MLP neurons of a small language model. Each row is named by its layer, matrix (down: output weights) and neuron, and shows model dimensions 277-404. Each number is 128 + 24 x the weight over its row's rms, rounded and kept within 0 to 255.
After each neuron's rows is what it responds to, as a language model described it from the Wikipedia text at the highest values.

L9.down538 [143 108 146 124 130 135 115 121  95 135 146 137 134 123 150 104 125 111 144  92 101 124 166 139 143 103  94 127 143 144  97 144 115 138 123 146 137 142  68 118 155 106 152 127 114 104 136 138 116 118 161 124 107 127 123 177 158 112 102 130 152 145 124 102  91  89 127 129 109  98  82 116 136 141 165 127 126 146 109 124 131 119 141 156 159 119 146 155 113 124 116 140 142 154 178 181 137  80 141 108 116 157 128 153 127 121 149 137 134 149  99  98 151 151 141 122 129  78  78  85 132 151 118 123 137 114 144 135]
Responds to: Mostly "and" joining two paired items or phrases, e.g. Then and now, Theory and empirical evidence, 2014 and 2015, plus scattered "has"/"be" and mid-word pieces.

L9.down1791 [ 97 117 164 101 146 104 136 136 106 141 153 160 120 140 134  83  89 104 142 116 117  91 159 121  94 103 123 100 108 117 121 143 129 126 142 133 101 152 156 147 116  95  93 148 132 107  99 119 167 169 101 140 133 126 178 177  71 176 171 105  97 115 101 128 155 106 149 153 103 120 108  94  76 138  97 155  99 126  84 109 164 111 149  86 125 119 137 118 160 112 129  89 108 109 126 129 124 146  83 150 125 140 142 106 118 103 102 155 126  99 167 125 109 192 170  98 172 106  95 120 156 133 133 160 144 153  90 120]
Responds to: Adverbs or their -ly endings that grade a following adjective, mostly in reviews and descriptions: especially, surprisingly, overly, perfectly; weaker hits are scattered word pieces in names and lists.

L9.down2151 [132 152  98 150 125 138 131 113 117 183  97 130 153 120  86 121 142  99 137 127 160 118 126  96 171 146 144 111 137 131 121 134  94 151 112 118 153 156  93 147 104 165 104 133 143 142 172 110 157 157 135 135 112 119 135 114 102 143 139  76 152 135 155 114 154  79  86 161 139 116 151  84 153  76 122 145 145  99 123 130 158 109 138  91 122 121 125 125 126 118 138 114  69 124 127 123 106 156 131 128 146 111 124  98 135 112 137  98  84 127 148 108 110 132 152 150 143 177 138 155 149  89 146 115 116  88 143 118]
Responds to: Mainly the minutes number after the degree sign in map coordinates (34°49′, 41°42′); also word-initial fragments or words needing a fixed continuation (out of, prior to, P in PIE).

L8.down2021 [137 145 126 111 166 132 136 137  58 134 144 117 106 134 123 156 123 100 129 131 124 147 151 105 183 131 142 108 114  97  98 101 107 163  98 135 111 120 118 132 135 122 120 165  99 174 144 134 131 110 143 123 162 157 130 127 114 115 126 129   0 120 121 126 109  90 137 146 126 101 130 138 146 159 113 159 136 138 102 134 127 164 144 162 112 133 101 142 139 114 127 144 124 114 100 121 119 119 126  98 104 137 127 128 149 150 167 139 118 138 102 168 104  97 111 117  83 155 164 159 105 121 104 130 104 134 137 158]
Responds to: Short word-piece fragments inside rare, foreign or technical words, such as taxon names, chemical terms and Slavic or Greek names, e.g. chem-ok-ine, pod-z-emnih, b-ouz-ouki.

L9.down2264 [ 77 119 138  92 118 118 115 117 120 110 154 154 131  99  97 134  91 115 115 141 162 143  99 170 158  83 102 123 121 126 154 121  97 172 148  84 144 158 145 177 126 140 144 111 130 186 123 126 181 123 112 144 139 117 100 145  97  95 133 143  74 119 134 144 132 149 124 122 110 144 137 110 134 152  83 129 109 158 136 114 105 165 115  89 140 121 148 143 115 144 165 159 130 149 163 124 155 114 100 137 132 159 151  82 138 100 186 167 168 108 148 148 133 107 157 167 132 119 154 125 147 106 119 132 124 120 101  93]
Responds to: Words right before an adjective or head noun, such as most in "one of the most", more, high, main, league's, plus mid-name word pieces.

L8.down163 [156 152 152 154  94 132 111 146 125 134 144 155 147 124 122 129 163 108 110  86 121 172  88 135 111 132  99 163 145 107 148 118 133 152 107 136 138 112 140 100  93 134 129 142  91 175 152 124 137 149 119 151  89 122 172 116 160 135 134 164  95 170 122 148 125 179 129 140  83 100 119 129 113 120 114 112 117 140 136 119  92 102 132 122 107 107 133 176 144 129  97 154 147 130 107 156 147 133 120 141 162  94 108 155  73 135 151 100 124 119 140 134 127 125 101 121 129 149 129 135 136 156 132  89 165  98  91 159]
Responds to: Fires on the comma, period or dash right after the first digits of a multi-digit number, e.g. 2,950, 14.58, 0–0, mostly in population and vote tables.

L9.down791 [134 141 137 121 113 134 137 141 102 104 100 137 112 164 144 146 102 132 120 121 146 138 140 155 112 153 125 113 140 120 160 122 183  73 115 135 154 110 111 109 141 131 129 183  89 117 124 161 130 164  99 127 114  94 107 128 116 148 125 108 153 124 142 102 161 120 124 108 128  89 145 102 136 130 147 155 135 196 143 142 102 103 134 138 185 141 159 121 108 109 143 160  93 163 106 127 110  91 137 136 110 142 139  74 135 156 101 121 113 160  98  81 109 113 143 152 131 157 103 111 138  98 115  81 129 131 128 152]
Responds to: Last pieces of multi-token personal or title names in cast lists and film tables (Das, Veeraiah, Manavadu, Garrachón), plus adjectives before nouns (unpaved, covered, largest).

L8.down383 [164 141 118 149 130 118 136 194 121  84 151 106 137 103 141 179 114 140 152 141 151 143 124 127 202 162 109 148 118 136 133 131 126 122 118 108 144 107 122 105 124 120 143 129 130  89 105 124  96 101 159 134 145 115  95 158 163 111 107 152 105 115 132 155 137 108 113  95 114 133  98 130 114 162 121 150 164 106 146 156 132 122  94 123 136 107  99 129 139 150 133 134 141 133  96 123 125 123 130 112 161 122 119 165 164 135 175 122 124 120 143 126 109 132 112 135 116 125 100 154 135 142 113 171 133 103 107 170]
Responds to: Opening or middle word pieces of multi-token non-English proper names, mostly Spanish or Portuguese place names, as in C-erve-ira, Chu-quicamata, T-ux-tla.

L8.down1327 [136 122 129 146 158  97 133 116 148 120 147 182 127 106 102 137 172  97 163 133 153 124 123 127 162  89 127 157  94 108 130 152  78 140 156  78 133 143 114 134 138 131 115 147 127  68  95 134 124 112 119 146 139 126 106 143 170 176 139  70 158 116 152 143 104 118  88 123 127 116  52 134 106 119 108 190 113 161 172 112  87 150 130 146 129 134  74 123 111 154 124 140 125 146 126 114 138 113  82 121 121 149 108 125 166 115 146  91 142 119 109 146 153 116 167 178 126 152 138 203  86  85 149 100 117 130  84 147]
Responds to: Adverbs and degree words set before an adjective, such as "more", "most", and "-ly" endings like energetically and increasingly; also weaker hits on commas and digits in lists and numbers.

L7.down2378 [114 159  50 122 129 148  83 104 115 136 163  97 145 129  99 148 148 129 142 138 146 110 136 163 179 116  99 103  85  83 152 123 131 149 154 128 148 152 149  99 163 111 166 148  81 113 121 110 102  91 136 155 143 150 179 142 170 142 153 139 128 147 121 116 142 123 131 121 126 143 116 102 102 148 147 134 114 157 153 196 125 127 122 192 105 177 157 112  83 104 135  85 157 133 128  92 148 104 145 164  97 165 151 154 146 157 156 129 194 122 112 152 125 107 100 106 170 119 155 146 133 128 146 138 155 130 168 155]
Responds to: Final word pieces that complete a proper name already seen earlier in the text, often surnames like Sakag-uchi, Rank-in, McPhill-ips, Swissqu-ote, and second years in ranges.

L9.down541 [127 172 113 144 152 123  81 137 102  85 137 108  91 170 128  99 128  96 123 133 160  88 147 127 129  93 119  99 150 137 119 129 115 133 127 119 140 114 159 140 112 144 113 154 131 121 134 131 134 162 178 136 127 165  95 150  92  88 135 114 111 144 130 120 132 129  79 114 112 112 176 137 120 155 111 119 146  84 130 101 100 170 148  83 159 153 154 105  94  91 131 102 172 134  82  97 102 149 112 157 133 128 115 151 134 140 179  97 107 152 141  95 130 161 132 122 123 115 138 173 127 145 105 116 147 150  78  75]
Responds to: Middle or second pieces of multi-token proper names, often South Asian or foreign, such as Nag in Nagen, Haid in Haider, Sw in Swamy; also IDs and place parts like Road.

L8.down82 [ 98 152 163 106 144 114  85 115  80 177 104 152 142 162 116 136 150  47 132 108 157 126 166 133 166 124 137  81 154  90 115 113 125 119 102  92 119 115 155 114 129  95 114 167 119 104 122 137 118 126 148 133 104 172  95 135 156 115 106 162 141  91 133 124  96 151 111 152  93 114 148 151 120  90 126 135 137 149 140 116 146 155 179 147 135 122 112 115  82 158 151 145 156 114 121 101 112 119 140 128 166 105  93 148 144 115 131 147 109 147 122 101  85 113 135 117 118 124 154 160 124 132 117 122 131 128 155 126]
Responds to: Word or word-piece ending a modifier between a determiner and its noun, e.g. an English former, 12th-century cartulary, lighter-colored green, San Diego Leadership.

L7.down1973 [107 157 153 145 130 124 129 110  91 129 148 136 140 121 147 129 103 113 127  89 141 105  82  75 140 141 136 111 128 136 116 126 125 150  88 136 110 119 147  76 142 134 137 104 107 135 110 107 116 124 124 130 150 105 145 140 152 177 138 140 108 151  86 105 139 122 113 105 122 123  96 136 141 153 100 139 118 139  98 131 136 153  94 162 170 125 119 133 126 123 135 164 118  80 114  97 153  97 158 139 170  97 119 111 130 158 142 122 126 107 125 102 127 148 156 137 168 160  98 145 108 141 108 121 184  70 123  88]
Responds to: Decimal points and thousands commas inside numbers, strongest in percentage-change tables, also area/density figures and coordinates, e.g. −1.2%, 4,600, 25°16′.

L8.down2327 [149 154 133 102 185 146 137 140 128 102 163 120 121 147 141 125 145  76 142 115 138 133 122 130 161 114 136 159 101 144 122  81 133 151 132 141 124 122 127 180 110 145 171 107 134  89 114 146 159  93 109 158 121 100 129 176 127 123 150  92 126 122 125 111 125 107 124 156 167 138 153 123 149 115 112 114 117 143 132 130 107 145 142 147 138 115 152 116 112 137 100  93 128 141 115 147 121 107 127 115 107 123 114 170 133 149 158 154 167 128 138 153 121 130  87 149 162 138 147 143  89 114 112 122 108 130 119 134]
Responds to: Commas or "and" joining stacked adjectives before a noun, as in "harsh, rough voices", "inventive and very funny"; weaker on "most", "formerly".

L8.down2406 [138 129 114 139 103 143 143 124 100 121  97 134 148 131 127 112 182 108 127 102 149 172 119 115 137 132 111 118 129 157 128 121 124 144 120  72 157 124 134 159 123 141  91 126 112 114 146 157 153 165 135 160 148  75 114 126 158 125  86 132 148 114  86 138 132 142  83 118 131 115 117 124 157  85 110 111 153 110 135 146 155 145 136 195 121 111 123 155 135 157 128 115 114 149  91 134 176 150 171 134  87 143 121 138 139  98 108 115 138 133 162 101 146 148 133 153 149 153 111 166 147 146 130 140 135 151 118 137]
Responds to: First capital-letter fragment of a proper name split into pieces, mostly Indian names in cast lists and tables (P·abitra, Ch·alam, H·atti).

L7.down1678 [110 142 103  97 136 109 110 117 123 136 145 147 128 103 160 176 138 141 181 151 110 161 111 126 102 156 132  87 145 146 145 136  90 151 132 102  78 137 133 111 118 128 145 153  88 137  97 120 118  74 125 127 127  79 115 120 123 148 169  86  87 124 108 160 129  95 150  88 141 164 166  95 114 113 121 111 159 135 135 140 178 101 112 130 129 120 110 149 124 142 125  64 176 110 139 121 150 125 110 110 118 153 100 110 143  79 134 112 112  59 133 140 133 164  92 116  92 108 163 128 112 109 140 157 119 111 132 126]
Responds to: Uppercase letter chunks inside or at the start of all-caps acronyms and codes, e.g. DE in DEPTHX, GP in NAGPRA, KSA in tables, DDT.

L8.down2140 [127 124 138 166 134 145 159 108 122 157 111 118 145 134 126 144 181 151 103 127 161 114 146 147 116 170  91 166 121  82 113 119 119 100 151 128 132 117 134 164  87 148 107 143 140 133 119 107 147 134 147 124 164 159 130 110 164 135 136  98 120 101 124  50 147 124 142 136 125 124  93 118 120 104  89 144 127 125 166 130 103 152  89  91  99 165  94 131 149  60 151 139 116 115 156 160 100 113 131 144 172 101  94 136 134 181 146  96 102 173 126  98 126 153 152  98 142 137 107 127 130 111 104 152 161  93  99 145]
Responds to: First words of fixed phrases that need a following preposition, often opening a sentence or section: According (to), prior (to), due (to), similar (to), related (to).

L7.down747 [133 154 204  93 134 158 122 128 175 134 154  98 145 113 124 154 114 101 110  92 176 104 102 118 136 125 143 137 136 141 120 146 106  90 137 108 148 165 164 142 152 158 160 132 140 118 128 114  96 162  94 101 102 128 128 114 158 104 101 107 120 163 138 156 112 174  79 147 138 151 109 140 141  91 127 152 145 146 135 104 122  82 122  93 140 113 122 137 118 120  82 156 125 145 135 134 151 117 106 142 120 122 119  98 121 149 121 128 162 141 157 121 154 110 106 120 173 105  93 107 121 155 120 128 124 113 127 136]
Responds to: Word-piece fragments inside foreign proper names, mostly South Asian, in tables and lists, e.g. Chatt-amb-ikkavala, Ramach-and-ran, Uttarakh-and.

L7.down1274 [113 112 113 146 119 154 140 157 119 152 106 179 135 136  89 117 132  85  51 119 156 116 145  75 157 105 105 101 136 110 111 104 156 158 113 156 162 145 172 134 137 146 101 136 116 135 147  87 134 124 138 110 120 112 123 134 135 107 160  84  93 149 139 103  84 145 106 142 169 156 150 180 124 128 131 143 176 107 119 136 153 118 130  84 109 122 127 187 114 143 124 105 126 166 129 126 102 114 113 181 143  92  97 108 111 160 130 102 148 126 134 134 159 115 136 123 125 119 131 157  89 134 152 128 166 189 124  99]
Responds to: Word pieces inside names (Kong Miu-teng, Purtseladze, Ingle), minutes in coordinates after degrees (116°19′), and words like with or was that follow names.

L7.down1396 [107 141 145 111 163  70 110 162 138 182 138 160 103  85 126 123 149 108  92 155 132 125 147 150 178 125 138 138 134 140 117 155 117 145 149  94 132 180 124 166 121 115 130 158 134 118 134 112 105 103 107  92 129 137 135 129 115  60 172 156 153 146 129 109 127  68 164  83 133 147 155 137 132 131  74 124  79 134 146 122 147 163 138 131 167 104 136 181 160 114 127 144 153 118 120 164 131 110 130 141 118 134 120 170 134 124  94 118 130 104 135 108  99 141 134 146 160 126 123 136 135 149 130 118 116 150  95 131]
Responds to: Tokens inside a noun phrase after a determiner, before its head noun: coordinators, commas, dashes, or slashes joining modifiers, as in "a coherent, let alone", "directly or indirectly", "Danish–Icelandic".

L7.down2352 [157 171  78 135 151 191 158 121 116  50 134 119 124  74  76 115 140 133 123 120  92 154 133 136 138 142 110  88 134 113 103 101 151 106 124 112 116 137 148 117 133 120 128 136 131 124 110 161 121  92 143 127 124 189 128 117 190 121 114 136 131 140 147 127 129  78 133 158 112 106 100 105 111 168 142 145 145 111 149 140 153 121 111 102  88 135 127 152 154 108 138 126 169 134 118 118 111 129 137  94 115 149  86 113 147 153 114 100 110 172 158 129 189 124 143 108 132  99 148 135 110  83 122 137  93 152 171 117]
Responds to: Words just before an upcoming verb, mostly infinitive to after adjectives or nouns, plus can, not, I, they (difficult to construct, can be, I've heard).

L7.down1507 [127  92 123 104 140 113 142 115 112  85 136 113 142 186 144 169 114 131 161 128 128 135 127 114 210 116 144 154 110 128 132 142  97  91 106 111 109 127 117 174 140 125 111 165 161  96 174 132  81 120 132 157 135 140 148 145 156 108 124 159 146 175 138 136 117 118  92 130 124 108 164 115 134  99 138 100 106 162 135 135 140 123 133 151 117  77 103  96 105 101 133 141 107 114 103 128 102 137 137 119 118 106 111 118 162 160 119 140 122 167 137  96 122 133 123 116 130 123 135  77 125 145 177 170 101  88 122 179]
Responds to: Mostly prepositions and function words (of, in, by) plus scattered name pieces, with no clear shared topic or context.

L9.down223 [ 64 127 138  54 139 156 104 158 187 133 146 151  97 111 115 130  92 138 121 152 152 148 144 137  64 100 149 106 168 156  95 122 117 123 117 161 110 117 129 116 130 137  82 134 133 101 134 109 161  74 148 156 140 164 120 114 114 123 171 150  97 142 112 153 123 133 138 147 121 147 153 149  94 112 158 168 154 134 145 151 129 137 124 130 119  90 114  90 102 171 108 126  96 116 140 143 108 116 161 137 121 114 132 113 108 107  71 137 170 139 134 117 163 113 106 123 120 139 133 111  82 125  94 141 118 138 150 137]
Responds to: Tokens inside multiword proper names, mostly organizations and peoples: "the" after "Assembly of", acronym pieces (ROVS, GIPC), plural endings (Activists, Nogays), plus table-cell pipes.

L7.down619 [156  91 126 102 131 157 180 136 148 105 189 100 148  99 123 145 156 124 113 126 158 126 101  93 135 140 109 130 118 161 128 106 120 165 142 141 142 126 106 107 153 108 194  88 106 129 142 156 131  85 133 156 107 146 128  92  88 157 112 143 103  79 119 117 109 149 148 118 114 111 109 113 104 148 118 153  85 109 118 156 148 149 139 121 129  87  83 154 129  82 147 105 115 142 114  97  76 120 129 162 127 152 115  82 148 138 108 111 148  92 119 114 160 169  91 137 168 170 137 136  99 104 129 127  64 153 104 121]
Responds to: Word-internal subword pieces inside rare or foreign-language words, mostly in titles, names and citations, e.g. fem in femme, olic in okolici, suscept.

L9.down686 [116 108 133 128 152  98 148 100 133 136 136 147 120 134 128 101 165  94 134  97  90 156 138  84 126 154 141 130 136 129 105 103 136 114 135 123 134 111 108  92 123 137 137 147 112 138  93 149 129 138 133 102 152 153 141 145 138 143 118  82 155 121 139 143 136 136  98 108 121 137 137 144  86 145  98 122 120 122 172  97 122 120 157 134 106 151 150 161 156 114 163 119 112  93 108 140 124 121 102 116 136 135 146 161 142 102 122 172 103 128 143 130 113 162  76 137 115 131 155  99 165 140 133 164 129 122 105 158]
Responds to: Tokens that finish multi-token proper names or titles (McPhill-ips, Swissqu-ote, Sub-stitute), award phrases (named, Performer, Actor of the Year, inducted), and biography sentence boundaries (periods, He).

L7.down1244 [112 143 112 153 101 185 104  77 131 120 128  88 150 150 106 173 138 118 162  99 159 112 159 123 168 141  98 104 105 190 137 143 127 135 123 150 110 123 126 149 169 125 114 162 133 132 133 164 127 115 134 162 129 146 109 127 101 108 147 118 111 122  89 112 145 158 134 112 131  97 118  81 135 147 148 144 190 125  82 170 123 116 123 148 161 133 135 130 126 140 113 129 100 108  80 148 123 141  97 104 158 113 140 142 116 122 103 161 141 122 115 119 136 145 153 130 154  84 150 159 102 108 148 126 125 115 168 104]
Responds to: Final piece of a person's surname, often split foreign names, in bios, tables, credits and species authorities, e.g. Sragow, Anisimova, Sun.

L8.down677 [122 138 135 111 142 154 127 129 133  98 139 123 159 158 103 147 124 157  80 126 120 105 114 162 133 138 115 113 117 118 132 143 105 131 121 135 114 100 167 128 134 158 142 156  39 139 125 140 140 132 159 118 185 123 134 135 159 119 136 136 149 127 120 127 127 136 103 156 144 160 141 138 103  85 138 166 149 127 139 157 111 112 141  92 143 105 124 122 119 120 142 138 108 119 129 124 146 159 130 145 155 126 132 120  83 138  90 127 137 154 136  93 149 183 120 132 148 102 143 130 102 106 116 158 130 120 140 102]
Responds to: Final or middle subword pieces that finish non-English personal names, often in tables or credit lists, such as Shyam-al, Indraj-it, Nautiy-al.

L9.down2314 [101  93 131 120 170 110 100 110 145 135 122 113 123 137 140 134 128 116  86 108 122 101 119 118 104 111 108 107 140 133 169 122 136  99  97  93 110 149 135  91 152  88 139 124 148 122  95 149 111 127 144 168 125 126 179 104 127 110 123 164 131  90  84 101 121 146 137 101 105 106 152 136 130 163 118 135 157 129 125 138 137 164 151 117 133 115  76  91 158 134 128 130 114 127 134 110 121 161 138 179  73 111 137 147  98 142 131 160 118 127  98  80  84 130 109  79 114 123 124 149 112 164 156 176 110 138 157 105]
Responds to: Determiners, years, adjectives and hyphenated compound parts inside a noun phrase before its head noun, e.g. "the", "2018", "2-door", "40-man".

L8.down999 [129 144 128  59 113 122 150 122 107 100 112 153  99 151 119 116 118 117 124 123 114 111 160 107 133 123  83 180 124 111 162 110 137  84 110 104 100 125  82 145 160  98 118 176 159 103 127 136 136 113 110 138 113 109 100 133 121 117 143 141 153 160  98 150 147  83 138 106 140 106 146 126 127 109 142 112 113 143 130 106  91 162 127 130 160 131  79 132 118 135  91 110 161 135 152 118 105 133 117 101 165 128 113 137 156 120 126 126 137  87 120  96 104 114 144 118 129 147 168 133 146 164 148 119 151 159 149 143]
Responds to: The first token of a date or era phrase in historical passages, such as in 11(65), in AD, by the Third Age, c., r.

L9.down26 [109 116 128 138 144  98 152 111 100 118 157 157 122 137 109 120 117 128 156 112 113 127 171 127 165 158 184 111 122 110  83  96 122 147 149  80 146 116 124 123 127 108 144 150 154 137  96  99 111 111 119 161 146 151 131  85 110 157 143 141   0 150  99 124 100 101  96 139 110 123 125 141 116 119 138 131 160  90 148 144 129 123 109 145 125 104 130 103 109 127 148 111 127 107  71  91 177 116 105 153 127 136  92 169 146 188 142 163 142 117 110 113 143 122  91 138 119 117 164 160 126 126 135 123 116 129 103 142]
Responds to: Early or middle subword fragments inside non-English names and words, mostly in lists, tables and citations, such as Garden-k-rans, Ov-t-charov, st-oljeća.

L9.down802 [142 102  95 115 116 122  97 109 161 165 127 108 148 115 116 160  98 132 129 121 195 148  92 105 151 131 151 103  83 154 131 146 149 128 142 119 112 118 146 142 123 162 144 115  96 145 150  91  83 140 134 120 114 124 147 122 132 145 129 165 133 149 103 126 133 106 130 129 171 145 137 160  94 108 112 111 126 197 126 119 140 147 117 129 118 148 125 124 161  90 125 172 163 120  98 127 116 122 114 159 152 170 119 138 133 107 105 105 153 107 176 154 127 127 110 184 117  97 152 183  95 127 142 117  79 102 127 137]
Responds to: Punctuation between two digit groups in stats, tables and infoboxes: decimal points (88.6), score dashes (113–116), hyphens in codes/ISBNs, also commas, slashes, colons.

L9.down893 [139  86 152 133 101 100 129 117 125 144 104 143 161 167 152 112 118 127 146  97 111  99 135 103 139 119 120 137 132 144 130  88 159 118 143 109  92 119 129 111 153 162 161 131 155 144 169 116 142 137 141 151 124 184  92  75 125 106 148 144 134 183 127 122 132 137 107 184 127 132  88  85 160 133 137 145 131 144 127  98 100 124 166 100 144 112 166 139 142  84 126 106 109  99 137  99 165 121 154 130  90 146 126 154  89 114 153 108 141  96 142 136 161 109 135 124 114 111 121 141 140 129 133 171 126 102 139  87]
Responds to: Pieces of Spanish, Portuguese, French and Chinese personal and place names in lists and tables, such as José, San, Riaño, Guo.

L8.down2211 [141 125  98 102 139  71  74 147 121 134 159 162 133 101 138 129 145 125 126 136 173 116  86  90 184 133 145 120 121 119 142  96  93 153 128 134 139  94 111 123 142 133 124  77 133 102  94 145  84 114 144  99 152 175 131 128 124 173 131 157 135  91 146 149  85 111 169 156  90 110 123 124 121 143 137 147 112 121 150 127  98 167 117 102 144 144 125 127 107 163 132 122 149 147 131 136  99 143 154  98 123 133 129 151 172 134 141 142 123 119 150  98 147  72 130 123 137 130 147 130 134 157 129 199 182 120 101 146]
Responds to: Final pieces of a proper name (person, place, ship, company) that already appeared earlier in the text, e.g. Quenem-o, Cab-ral, Gar-cia, Talbot.

L7.down1961 [135 131 126 138 155 132 129 135 133 100 115 118 161 143 107 148 115 121 171 177 106 137 139 144 145 159  98 141 114 158 135 149 137 104 152 134 126 134 104 144 139 113 124 144 104 125 128 200 142  92 108 167  80  76 134 126 138 123 112 104 121 136 135 111 153 128 115 149 120 103 107 111 147 132 132 120 109 157 129 102 151 130 139 142 187 134 131 110 143 119 135 136 156 126 113 132 100 133 111 102 134 153 119 103 109  99 117 111 160 126 130 156 124 125 126 142 168 105 133 137 147 127 143 123 143  93 135 141]
Responds to: Tokens inside a noun phrase before its head, where a descriptive adjective is expected: articles, degree words, adverb endings, commas between adjectives, e.g. a more, decidedly, melodic,.

L7.down1315 [194 118 156 150 135 169 121 147 113 130 169 106 167 115 155 160 134 133  97 153  70 140 112 100 113 117 130 145 123 153  94 135 138 142 150 119 159 155  96 120 142 140 161 150 129 144 169 133 127 139 145 186 154 155 152 160 149 140  77 142 131 142 101 117 132  83 102 123  69 122 102 117 172 125 159 142 168 129 149 140 118 132 125 123 186 122 131 146  92 140 140 101 145 161 111  85 146 135 173 124 165 108 138 118 119 159 139 103 147 105 159 113 163 159  91 178  86 109 114  71 152 148 138  99 115 127 116 128]
Responds to: Word pieces inside Spanish or Latin-American names and words (Cordill-era, Gutier-rez, J-uan, José, Buenos), plus periods between initials like J.G.

L8.down1883 [157 100 123 114 118 143 130 119 126 104 143 119  94 129 129 175 180 114 114 145 109 110  99 143 138 154 133 143 103 148 138 119 108 116  95  88 155 108 117  91 139 105 179 143 125 130 145 141 111 103 108 146 131 134 143 115 146 158 125 180  67 150  84 165 137 149 156 118 111 105 100 112  94 116 102 165 108  74 118 139 146 155 110 128 160  98 115 127 119 162 105 134 104 111 100  73  91 115 119 141 137 117 146 132 169 147  96 134 136  85 126 126 119 119  94 138 158  70  89  97 110 104  74  92 100 153 117 143]
Responds to: Word pieces and short function words inside non-English titles, names and citations (Croatian, Portuguese, Spanish, German), such as bud-u-ća, Angra do, Kone ja; also mid-number pieces like 83-000-662.

L8.down808 [ 92  97 135 146 124 149 125 141 100 106 131 132 148 142  98 165 143 130 112 115 136 164 134 166 162 133 147 103 133 116 147 100 127 142 151 165 137 152 101 152 109 107 137 133 114 118 148 141  96 116 143 131 117 116 110 121 111 141  87 127 116 155 102 125 163 151 126 155  73  90 130 142 167 160 139 112 151 137 167 119 119 174 148 116 125 137 171  89 161 104 151 133 118 108 105 126 131 135  91 144 130 114 115 128 119 123 142 110 130  87 132 153 124  88 112 115 137 128 147 115 126 135 157 127 137 135 141 189]
Responds to: Verbs, auxiliaries and verb word-pieces right after a subject in reviews, quotes and plot summaries (is tired, will prevail, going), plus decimal digits in tables.

L9.down1828 [110 145 140 136 107 117 121 125 119  99 130 145 125 103 122 163 121 125 140 125  92 161 120 107 139 113 131 123 181 110 133 188 104  97 132 205 136 176 146 138 142 125 146 126 116 172 101 136 124  68 128 170 130 140 137 153 111 102 109 117 145 103 110 172 139 147 144  84 104 165 103 141 147 108 181 150 134 125 161 118 116 163 146 148 105  93 120 134 123  86 131  97 108  77 163  95 111 123 137 107 157 106 121 144 111  94 157 133 108 136 133  86 116 139 175 127 149 131 137 131 140 121 135 130 108 112  95 109]
Responds to: Mostly the token that continues a number: decimal points and colons inside figures (10.89, 35:35), or years after a count (100 years). The rest are scattered mid-sentence words such as to, from, well, example.